MLP neurons of a small language model. Each row is named by its layer, matrix (down: output weights) and neuron, and shows model dimensions 0-95. Each number is 500 + 50 x the weight over its row's rms, rounded and kept within 0 to 999. Numbers have three digits each. A neuron's up and down rows have the sign that makes its largest values positive.
After each neuron's rows, "fires before" lists the tokens most often just after its 100 highest values on Wikipedia text that the model never trained on.

L12.down199:485487435515520433469483559502435455536503577549452530513544486518478557494440452503520590544452494528574392493549471452447537475536527520498491521503491500455482500434482530565516573479466450491548461391461527475394547477521474427487448477500514431538467525558468554487501589382530469544
fires before: ")", " (", "-"

L11.down26:540489544556489594501522529404463531479551482562469542505535452528544523576407483440451440502537463412545565520532476440468617482492526487501508447561525395482545434484509449449469378520508469536501451456459421466466502537486562409575492399490489555551403490565620530589488488462565563412
fires before: " the", " a", " them", " these", " this", " its"

L9.down221:451503467596525553465544415571478490501529491460606526501513458557532412546583536461560524513424511503522535572514478469490446490537552530613472575502506469527601488513458441455439517472505408532430586546481553574516488468480441556494424628573544443455457448478574481562435435464443581530
fires before: " a", " an", " the", " born"

L13.down354:505543553499518504453501549462483561550558408422474439561535573516526506533603458482522552529487516555486514585537524617597477438477458506488554482545533480553473454450478512545462469563373442519456438501521455486454506429510480532548407466586476394518474418488484547492589626543460535393
fires before: " |", ".", "56"

L13.down38:471425512496486504589566507490473513433457508614518426546533458462505456507526450458515551388417501482494531414458407495397464521505514491461560523513438566550520585550466474463537438520494462515500428542455558358564471518550456514538486527556424538475528469480590502535546466517492513556
fires before: " |", "."

L8.down169:446481435505526518477417591526533475476523481471529499500532535513426489416532534387478518539540500420536508508522522550374564551498486566520429556564482576575500588483460493487592552474485508518465530525448540443550482527498521463557437483454437578551522481412552491536495523472492508456
fires before: "\n"

L2.down206:564446420484552465505465532472564428533538414451470520470541517408440485458512540612454472534533457614496545533544538523530565476444589490521499511482484497576524438542566525469525514527532454490517529550420462510556480543431497480436577502512509507359498464537481443559510568520486536517
fires before: " |", "–", ".", " /", ")"

L13.down390:527583395518484473469422555537527508496494461576421577484480453485434454518439504602510436455539550456479592528562494470469472447467471476535462493406495500530529513480433583501542582496585517453583541434505578445538506529429484509450558500494459514493582583500425503498521557453548526504
fires before: " in", " to", " from", ".", " with", " |"

L8.down396:450519563536484540504444455418502521441526514516501517506526469449505606468504542523523403454548581504625504491462518478534452493543428468481403568576622433556484487446515540469504486394515491526438561462522518543549514578559526437574453541498558473464463526537528528598561484495465483566
fires before: " the", " his", " this", " that", " a"

L2.down240:457427454544486432439433494565435472508577537378460577494506494521493580449540449515567557563414601430446438506469503518444473513486531470491528547588446469520475490515469459558415448507497421450455484514581487489456445420517519521462485495472493547458458504525598376595502548543534511558
fires before: ",", ".", " |", "–", " he"

L3.down155:514491438485563579511482480554445533436577474566499436596517564478517495423500481428462512533434470521505568585557530411356488484487521483485489610506542519541526476549553511499472481458536589507519511472565489361557453551513404491496467478490506528457477476499527500507516513504530459493
fires before: "N", "E", "W", ":", " mi", " ("

L3.down173:444535521503425574560553569469545533482493507548511479490474484457558545512522539566391530461431394459451520432565526528512420558460501533449426441594525424587489547413518615519547507432442456447525419439488520529558572492442468478467499506440620500469452430467536505515503498476470474540
fires before: "\n", ".", "th", "a"

L10.down114:454493505449495459449497487432450449525505450424561512543483469551534474463451506557506517559513548406439508526520595568422540434407482578421475554529522511504518401532508465467505427501486480413485507500434508419479465469522394506499538517512472546489467634402538375499465552440533533462
fires before: " |", " (", " was", " /"

L5.down197:482588523529514537482538517475495480420511510538510468516535516410486429452531525543365473496441418526566532521433523472459451402498531525463517507440524514501417525539550493523451594564475446581596499486532488468502487487451475467488485332501424571515468490485581547587519470515581489524
fires before: " the", " a"

L2.down168:430467532428465473536501477522504453512487472491411582596398480407413532479520415490503494474527571456548505560464515469536420522446537500567545442485445553607436630573511542433472460512551496479482568409511552465480560509371551539521521472534466463525462435485509496461530474511518431500
fires before: "\n", "-", "|"

L13.down65:544610474501524590460524471440550529481612468507556440502565459510527593525482516511496442645561654558403439529558567567528482529528471481592418462516531490529489422408501530552469514487511505515538520483532460453491446616490492511468523514482507451478470558462428514540509558508498534422
fires before: " |", " m", "%"

L4.down52:442554479512460469417531541449530520467526492641513416468540544461463464519536487565516531510512495460507436530465566494568523572505497547434401458486519446459508420514463483581492417529429512547424437599508493451502514523581492445609453463424505443472529548552398512574470490408535514445
fires before: ".", ",", " and", "–", ")", " to"

L5.down318:467491436505495475449475560580542509577508500403425520539530546570516521496486441499473608572498433549450530468435493465536493543502497501517459503501455516488497513431485546378452523489530464443444452481490470523509463488446526477467530581465503590482468531525466522474448358518500485505
fires before: " -", " as", " :", " Lin", "-", " Celtic"

L12.down208:448627460457502447521457461353489506493474558425486466570474460457458654500398499439468533463484490410507513458386533503525519509450534507529456529560550500475475608451538474453522401501533493389482534464412452437502484530407499509501496468534438489457469477436491498526578563568478529551
fires before: " |", "í"

L13.down201:461539536496489467410520501407549506536525477506510473452558445542443496523507443646434526463559491466470541472436430592470436511483492417462463520536454467447442494522514454469494415441492494521496477503560512443511612506524496557491583528505531568458384533566554530457549588467457493558
fires before: "6", "5", "1", "8", "7", "4"

L11.down104:468472489412489518481577571520435447571462653573546553516479552459562540466524518590493495440474453420424634518568514536519502452449433480400460538433465498501554542466530511462438522444457493500519511519475465568482501489536517532445556467539568544519522493555453481420584508440375456497
fires before: "',", "'", " /"

L9.down391:440586515520528497534492445465589523493451599479556552564510457517525549544543556484429500510479432541522445543495500573490528546497454479452485446484591537488503501591545475503452468494497510465585545437487536454516453540429540588478518458506545507438409463542502505466478452554566517452
fires before: ",", ".", " he", " and", " the"

L12.down3:456467575470493509467484490489576515570497548585441553559426432551509630481528483578374449547452543513555514526455478525521494483470476523481397460515434542535478476488505542514471434491495427473478483508537471489557517534469418506456680476474501460486476476522504452599573518546443527535
fires before: "\n", " It", " The", " In"

L2.down110:439415481449571556490544509462558482536501562446451560507504479441560464494467502507593468485513408559468552413481531533459589459452538488451475455485497546508393546484532557485513508485557507444610590525541457485561453438509539489417544496474519533510477481491564502520551495484582469505
fires before: "\n", " to", " /"

L5.down439:525494493583452534433483564511574519454464587525530505505462488593505542471569387537527484540497477514511568508525494445515482471493478548489496480520544464513474519467552507512488484424524539415461571419522592439474432470560520488490481543579428585472544523515538545522566558376544508516
fires before: "-", "|", "\n"

L11.down37:545545441536440458457478449462531423449564494433575475482519424448537510530423485473523504457561452521375507511518518409601482487417485615507529556489460570482595465607525413518513452530535497412594481533490535417389548493538495507542513531541470546446474566556554482462539562572529522580
fires before: "-", "\n"

L5.down112:548540504465545563536506518477586532501533552478513481570450540515415560548386479567487422506505539567509490490525493506505528558593462426524562397488527344466486566546443547521510526426546499533504440481652444428520558514556483499477517464448463535530588591515445479586458555461453550529
fires before: "==", "The", "===", "In", "As"

L4.down327:430481520487519635433531459475490492536507560571488462516555526482472543535456530573529536536438595541499542455453453411526477603491523510539473527520490434517503462466458508500495536405495493459524514514468433482435467551424607546474560485537453497531445530450526498461427586481389549503
fires before: " |", "-", ".", "'"

L3.down413:512518509504425670506540579498473563512502522465518482540400538549524531512476572467481583519479466509567453446450519354407527469553534525468561440539500535499539475466500480360543527439443483391466568521487503469535450455552553547424494517430538506479521457481510463522420533413578555476
fires before: " -", " :", " Al", " Lin", " Celtic"

L12.down183:541446549436491449473420425515492532500464457404489430486504523557576504527520438637522546542432565555471528494406496477452524470440449469496514482492492489485531448515542528539489552492461443585483478502509598394423493456477503510444566468570511625539488439477498555575504596493448487406
fires before: " |", "–"

L8.down202:457487525495449437528454445482558488446464526496461537555505523482471485593538475589544410485467487444446631564541470491427492528488550405524441512553528529517414454459491396435480362559461578545469518492539425471511524486505512480538509572559506477468512490455474495490547469473512524459
fires before: "\n", "|"

L9.down209:461469406546490574410487505498466553463475457460478556476571475536503579451601491411579483551478442544457521496491528479504527474510538457555559532572526540538512423436494532455473547510430504450478451451586452522526436423541466437481557567518594547438539516469480447571580496495483533525
fires before: " the", ",", " this"

L13.down10:565569537511557495428514335475525481545493489548552590418486548506544523550429458448544520446453481476517453490547446408520500531538492463491506442439473555451525494479483530551333550460523442426434431540547531451512539489504536539532554468598506476451497602521439486582480579551530455477
fires before: ")", "–", "),", ",", "-"

L3.down165:413444445534483518431512527516545483440539481529529483529500478529465551561423477473531525556483445454560481511523467457404515493528541489498509433518484450518516549495475521456564457469573551440510520491564540518446417526440502556462474524502474612495486517619430451496517466477558487433
fires before: " -", " :", " Al", " Lin", " Celtic"

L13.down238:551543520519570496435467498497454507632480496474577535523557484472460537448451511503521542601554545541515479379508461472525468484523430616473473480505500438508503499449617514513494594488512559459482381469512565470599474576516493537496539527477431390486482539505520524461460520519502489518
fires before: " |", ",", ":", ";", ")"

L5.down401:506469572487548470530558475483474466518471614557448559501498519545511527518516404439543447416543547587555484521519466472558519524527505509516470464627481539568532463519494457568479376516453470495520524511538487483509551478525457367569467579499489426527526586408448468417459478465534434474
fires before: "\n"

L12.down429:394507460483522460491500519516495380559458496495420535523450403488494702469495453483454541414493432438549561512527493560443502545486530493535501512518381461496489567503467492527511495461514490560536525505561518549497566504522535548450589515536526520454521394527514467493514552459464483525
fires before: "\n", " The", " He"

L12.down216:513417534416508475473404468451527566452452555409561568556534552545522505522453441459456552454567513536519450415448475479549544484525430489483492514521567436500419570468453494502457412484560440564481515504527503525436421530483569426496520491517492586500450571578523480571476503485504531577
fires before: "\n", " Ah", " Ma", " —;", " |"

L5.down255:505532483432412478481486537436488628538483544532517496496497576466530575409568494507596547577400562512583567515594562434439455483553488550539475471437500487389569498457554545549579541420535419429479536520614515536593429568564518464460436486507506495546542509494526592554467488464537487463
fires before: " to", " for", " in", " at", " as"

L5.down267:429471507460393428449407470424505472463446538470571575417500504530524542504461387596458473407519461515493536503631463495506573468461517434467439433522447502472468642519566498576458504493516460575501566508551620501564451465525548576542593560555494497516485513530510412496547471465490510419
fires before: "|", "\n", "-"

L11.down212:383482538466539575521424491482553555447621512436494504560506481579518543450568542484482427406406576484535447466417475498438571555481482485498474529547519470492411614455435558475363465538514482438566492497494468456503458510455513489461596441533424499538468565491535528487521478447538487537
fires before: "\n"

L12.down69:460480534467545450532450529380506496503481476477473532515484440536560523532525575524392583443545472525555492429542501527422482574516495547504539469445594488369438457483494457543548499350557491513575546458531420344509582511513503451480569462529439544536524519567480479439467582428430553525
fires before: "1", "3", "7", "5", "8", "2"

L5.down377:493530482482556474395481395473478499514545579513464491531565542559563683487515567459571565518447560460610486402513524543424492617600452500502466548484524473504517482497460547446512498532448466532528571487520476481572458458536466495549537522609597433494541497466519554458429484554504423463
fires before: " the", " \"", " this", " a", " its", " her"

L4.down324:525493552448480586464471534525477479493439532539544513486510495588576510499564453500427494526444507527497526449464535471504574394454447501555480482529477595544531596475482477473451510459399500475517484433474528456606540436562486420466478486531530640593517512512589591498579549432509512472
fires before: "-", "\n"

L9.down297:466549446562457457520489421477523559480519482407533456543543553513529574473497538510471425477463479508475521442477551477487593483589463451538479475522529490472465514495355509496465479438515434491529525441468478566511510417434493487535463423560410531533515468481508516651488478447552491457
fires before: "\n", " –", " |"

L11.down410:496505517525491484442511547465510501519458518478543424514427507537443502544566534548448476505447458469533515476439536486520411555564498556523529491530499560481548459459449400512495559406479458515553512463449478485483521486419441461561577459427422637504462528490606543569529477513403440584
fires before: "\n"

L13.down343:501599526519494503566509570438524509552536462510506488473487564593518491527494473427478508516402494473460514444524541460500511535545520557518574504539574524591516594505496388625520515536520537468527552502533570488499589643560537487468483579539441483558497502437487500486452474486540518501
fires before: "\n", ":", " |", ")"

L13.down11:422510539447476481507464405489511512550481513428479481446494463379490624417497464548616534451481530456540594432531549455438466419455465541482542539500539448579536546592500482476486420476479460513474480504520542567502487444468475503545552427480440603521517534535518550480543500500498507503
fires before: "\n"

L8.down417:389569441430554491498377457507561508538486486485429476437552405546454485527560542533533499406452486460566591426568503405420524532470515520444536534511468359530571656575481501453520479501560490556500486501514504483513470511439471521472410505550481551602509412464551442466498613507463448454
fires before: "\n"

L11.down183:442507447478464505511595459398508447588474449509556440502456475548552473498531499476496446461480488399496512488586415483418591585471518497516469482477511514401505458462501456521464512519520495443535541471502505497577480572511500521403527431513511607559566450521405539487619495450469607398
fires before: " |", "|", "|---|---|---|---|---|", "|---|---|---|---|---|---|"

L12.down1:439558560404441430544556506504562368495493535476461551446440467485433513416479498571502474398444437421471545550463510455457462512484495478458471507525548448510489555524531492487450451450502566540456524509526501447542510563524500483462551561464472558474460502534555416600571490485437518510
fires before: "\n"

L4.down196:485505518559468499449492448465493452504491537496535545478476408498483525518482468626572482469480582583503462504492553426521547437409583555551421530590522419409398439517513426527501484530509441472441521488554516474533568509453446418562533472481512486442562594441536444511414618524476554501
fires before: " |", ".", "–"

L9.down106:454480505446437422552427484482475451478447519558385550523446424413447514445541373524527511396468523464504591478476553491400534494519481452415549486545404490555447615542563502500492433384496499505558569495484478520548490461433470540428472570475526588460495500464539484495602495489498441457
fires before: "\n"

L12.down265:503549515482494580434485579526467561442517477478492555516495501427543594583452453584481554496428564521559450457575527609542496470424473462449517531483495551467480567561441546539433479445501522538439480593556504535501530463521501521507515548430639457495478491534550425466427532520491481537
fires before: "\n", " (", " a", "\n ", " an"

L13.down290:589487546455578440471581468541490652531507474495543546496515440540560436596534495499535500505479530552547523523548478514540504507489519529514547590479596503474548488437547538486461508557507564476616480475431538519473552543434471453492414382536468494388532461476500551543478512474570471462
fires before: " |", "entiary", "Pro", " and"

L4.down4:469565427481571586448489528449597487545450516443488528480555526473566551497482458417414501435475531519607579487530469552438489490557579545523406501565543546431521467429494528514566519506570507525559590467465518456572536555438416583566631523526496492529453469461481504462490468504558518545
fires before: "\n"

L9.down345:544531460497528501539480459504444454492473560502486577495551552477585521481593539495494513482440486516519551570429497518577530410434376562454602488444447473419520511483509554484506527504402505545573552501486606536449438504421484541570437485479490433518547355550590535469460469511456531482
fires before: ",", " to"

L9.down203:551596488427475472432457548479584572480553494436427514422515478595384558483471466557490592536418510496489439454547505510457515546533539496480475523484434476529467582366430589487503507484483489453556428526530584415425494445417459523482499470536488498448488466485496521589455546544551571503
fires before: "\n", " |"

L13.down387:432509500539437498463487508532495562421445500426591454525526552469483633457444461578410565472510473449461551521584466542571548465531561522466468585444453526512461545540505482536524486471571475427553495513515548494529474512514518568453495441509501536625468572478561597507450582569537519491
fires before: "-", "\n"

L9.down82:606540544427602496489460498483464496587510557580510545528469575618584548426516461481513494536548479534524567506468477486554531501546477489507423554479576548513491570465463510503538474523506554515563403537526553434507484526486576446546525470530554549453506497443439450441498505491447494574
fires before: " |", "."

L9.down405:544488486368443468505559509369460396456479582510557527470468389444470585580450488439481524480510450468553495448430447510554540462454479588585493538521556514466453515498564462547513540445488575521582492387509461456549418581481484584496465517438396448520525468514525457577524478502467542553
fires before: " |", "uter"

L4.down6:570468497594556533511556536525558573428588493469551376516526465440547473500503531452481540505487495397534487569474563545409459479524441541435445406464500522470531532522538550545519459455521497476480462470494533454492561484463463449555468538531576525479496411416562483512461461504503463457
fires before: "N", "E", "C", ",", "W", ":"

L5.down220:471405520536466526501503464507468487542493495582530429533512518507488546491517540594586545513563583532420571407506520442591511540443478559598519496539438456410421431527564504487510527389411556484553515440411453504487460510535577531482467422521560586410513493498466591532534501463487622512
fires before: " |", ".", ";"

L9.down119:500524511420542429553370538474573442507405609460486584450493519444575676563490492515457503532507483487622485534553432563543446471508482568534577538503541405431523409489470537505593598465591554397492523478517479459565441536510453383594521536506520542526450571489550475537538463539457547549
fires before: " of", " and", " in"

L11.down306:454614468451579441384463571568467571514490524395473490357486520518548443592573506514529516506435466558647522534514463521506539439572518574564562507433502499592458525511422567490522619499548425428536486515555495464489540564502572532461503563581515487609474549457508538455511503520452465437
fires before: ")", " (", ",", " |"

L11.down305:493516550507459558538425507438457461449540502486566495533477519533509592557529524550490496468480510539496524504428525463497462607484539521508467540470405398506470532581465474397525522507462430498519568495453486498560507422501563506545357530556467557438468491474494520530488542458421524532
fires before: " |"

L13.down140:654542536546570440470454479430460594423508444496457450506547493565603471537525478419532566556507530562419467455482461434480494498531433557493557510521474462505542481579547450569407521499574545558489550539352441525608447514517481471465551465401495507396536432414559458436499477555534507453
fires before: " |", "=", ":", " election"

L11.down103:557430471494495519415550514482551558572427491489532471381529499448479485465474523494546464504426593412478542496529430486474446505499525557515481483522583505467506532397538542547471547406564495513497490549528529508511559557465491502426523461592531475461431489482549480448498475498479406495
fires before: ".", " the", ")", " |", ","

L5.down69:542454451411532528446444492586507471390509466517501474395459520501522417558555553595529612520518474524507522516515523504410516541446481597487546462524536536494510494504503421511515507479490488511486518503536482500550507501538538501455412516449501627520472452517579488462536479548454588464
fires before: "-", "\n", "="

L12.down223:436485488547511554495460431465494594497454556426527564494535533336509659595484502540483524509504552463495574532587497512610519538452409565531517457505577497469473487459476451545584527470519489416427528436641567412492467574442485444455566526490423558516491520453517465448513487527513558537
fires before: "\n", "\n "

L8.down21:434555622491512482503446598440460451473491474481570486513473500542461503455599537499474460471405504475482532481527552415498542485562422499431408556546460500574472492509477478520503561468530602481454524507521466437507544541518544493473523494556481552536532466598567498558582489462427487448
fires before: "\n"

L11.down73:424487486489435540447540506455477529388488501385494439511527520450451531480524530541377492520535527459572411507458416494450557515518518394406453431500476504505543518548457532525552484477533447387452615408513519410527465455454453451564527517488440463565409539452515500518504485498428499515
fires before: "\n", " The", " In", " He", "The"

L4.down418:435496531501495519556533564513516450443482576468447585509464505431634511458488430598503463422433515487555530462491481480549518535396515442420522484542491470503479510591509527562440467525578550534432568470481633363598529487419569515465550531471517545514547423412516470441553420436478511413
fires before: "\n", "|"

L12.down95:486498531551556464525519595468561486510518485487471451496535417464488404561570529416560489466517569478498454541432483475504432467530600473473502506446470409447406452457447419480535510521462469414530502408480508636551563560507452463606524563428455511529473479476573528451515510501486389495
fires before: " the", "==", " =="

L5.down107:572513458483424564476508418575478516406536486401475443548523450496527480520568511485515387472340495507466533491506598556410460531485448593423455485500538474546446497514507420465484447551540506572490476495505560543448533542508533596549460518522496454531489430469483458515459530465446513437
fires before: " the", " as", " his", " them", "."

L11.down33:531604494462420479370513479517516513564501480432542477590535493482502468567452434589534443511481494516491435381603529474593554466432439486494510524485547542492515422522577391582514454544492513460434462574473500529516546409535427487532471527485564464471573591503497497526505513553505436467
fires before: "\n", " |"

L2.down377:560608495518542529543459499507609539496518465407569531489466528442362543456527430522512457408468534426467510525497516487469480453564438510538505521525506449482530611514476538521540496520475556466401477480494544502541450467437529518424454477546506544518432526442538508475422617452492480555
fires before: "\n", " "

L9.down92:581481481457515486440545533563448440493424463510573505529507535562521506556452488456514493443414463629523526505477377439464477395435479483421480512481494533486494610502482535514593524427442492478530459423450520483532430394405475484531496525503543559530536494532513559444624535439454527546
fires before: "-", "\n"

L12.down330:493511472461495501527440551565533425435548555524505454477536461425546529609457498510562494429583550543577513439482455490500617379515485518460566521550505536528501543460550592477567477456553462379500540441566480389467491556455526480552542372509527429394494473509485455489480509501542516512
fires before: " of", " and", ".", ",", " ("

L11.down370:524469575502563501489457452525457539373436436538491536492523487445501454487505503492487442539382663551521490502521437490526498497499575530529465551477512515553519602469451592500535596545586576514507522615476480445428517490514507518466396462486482495458487548523451573470502442449575470532
fires before: ".", " ", " 6", " 20", " 18"

L11.down170:457474537454471488489514537519488474542427406446532524521434450503542557462485431529349590517478542428512454496469552523500462490456481546542407508587461452528528482410436517538528501493456419479485562457511415474526558527473472434503598555489494539476439518501559416519443487555547491622
fires before: "\n", " and"

L10.down308:545494527514475515528455479463503526458456452527532530564509486488512535518448443553552497534580567501465429480535461532449487486419412524613480547552431498514486384540560525494446465393443440465528530491469511429458470502448478412546609427375558565425465504494571550523503491492446419515
fires before: " |", "L", " as"

L13.down74:401448483456523563498427503554666501482489533588461471533470415429366554510446506519433465525490577486485487556468472506519512537524564499502468507535490517479526569547515503512481410440553543491523535473471512458504432546519438490507576410432442490533423535409571421483427544497456561560
fires before: "\n", " She", "==", "In", "On"

L8.down272:458530491533494460501516512542481524537565527489622465466471524497498360484490426345511498428525487517608461550540524485504504481481476530563508528487495607469504425509476526487471489488566513538374537556587449481529508505579587485514464479468463417558526602510376501509459513566458546436
fires before: " |", "N", ".", ","

L2.down314:549594516451549582458455485513418471521442464521483561530510499446516512489498528516571496477354480560471418517450525496503468461522530506472458458465524447496556478508509522500503531460477474486479513646544501433500460459476510551423492518498409507425416585553537408450608531488513518474
fires before: " |", "–", "."

L11.down313:502567426504518435444439564381481434543505578490580424452466556465525535481546514600458479522461515549529462524421544527572579501525417514615543529567497513451486510470512504479498461543481489542486552606446470468516554460437513535551498521563564431501523457403356420559455516483573395464
fires before: ".", ")", " (", "″", " |", "\n"

L5.down356:433488563486510470542426444538550514483465582566585505499513564585522507502556496569504495474551611520567577492545487504480462510502460488467454476457451503558475462477471488539372587449423512493568491526499471472569562561480571465537455470568449480518519452556480412547477441560495499515
fires before: "\n", " The", " In", " He"

L9.down399:508600447474536463428537536446432504518563499531547479533474563491571574453444426510468500471535557486510521533505565569505545398472441526521475571516504576566542513465557537553547533454524501447483496494536554394584502539495499484545474505455459495503570456521489521468501463385582474481
fires before: "\n", "American"

L11.down86:487477509451461492507545605518485407469431470548638512489500453585541424410544570514450546592508457402522531526498467469394517479470493496450536526449441500552449571537514485467496490526518558492528480534533518532604503480545501511500562484455453542547531472515516508396479519483434612477
fires before: " |", ".", "\n"

L9.down400:507489443490575504454520546577498426524553489479524563517411486454574471510548471585574520489580462583435561495516498582526458504448585604443419532468456485458383545519374524506486538442491525476437551520558502541504572556505465511520418422492507560566550434520507494580503634471478482589
fires before: " |", ".", ")", " /"

L9.down347:577504469556515563571556485441520510510526590502521508498516591502504506424406483527511484413395525536489524525483405484468483494486552541519504522510478508540453540468508601482500470484513602483559574526439569464524475555389520426539461520440435597491545504489543461508572446549466458523
fires before: "0", "1", "3", " |", "2"

L3.down186:504525516442465500450492558543507514569524559543540535446558503425401512536461546508513450429504434517560568459593489495528466396520546495459548454544468479578337441519501474468544627438620532529537567493493523577491474558461472452503451489483465563525433499545460556553549488572554538466
fires before: ".", ",", " of", " in", " (", " to"

L5.down77:507469518462460545445418576467544549530489508482487506499467535574578584537520450507467530566407465569463521415499502442486587542488464546519485458519519551539541581428495446461411543406515436454534528396444513470544558554574555446432447499522489596573471470486528487539567571459497435481
fires before: "-", "\n"

L8.down261:495480514472473536521562439412508575516525503482452546510497541428543526543536458358530535500546495522491556554556486516551464505535487481528531478414552547518456522432532463574456459544516557597457429461512380587436523456482454489503534485380476508458394463534454604473569525543542508543
fires before: " |"

L4.down346:413550474421507595459521578447513566549467551564502489498599495426569499604469495619517501501513514540542517484585488521465552520460530404445514460587463485461470431556470573484419549442526532510536481497539556505510436532523464516379483445554561516458547479469492512559501564398494502414
fires before: "\n", " |"

L11.down236:532536564540465467474458494462393564476491485493560446495519507454571434586503477588515508434529535470431514460461451432568486568495426455512426529471539451509485552528477416521422447539550556555557491430413530364504455567504468553471430415454484558516532518390527489460479501505428497487
fires before: " |"

L12.down289:412480543501646454510475538546490476580487506529456438484414504483493450482570515411497516544486449462524450535516474511476519481520548510563529406579459458429459448442493489430559436531481469411474541448392487405497503466431435424504492476460448461457529517501523465510491507636523539484
fires before: " the", " these", " them", " which"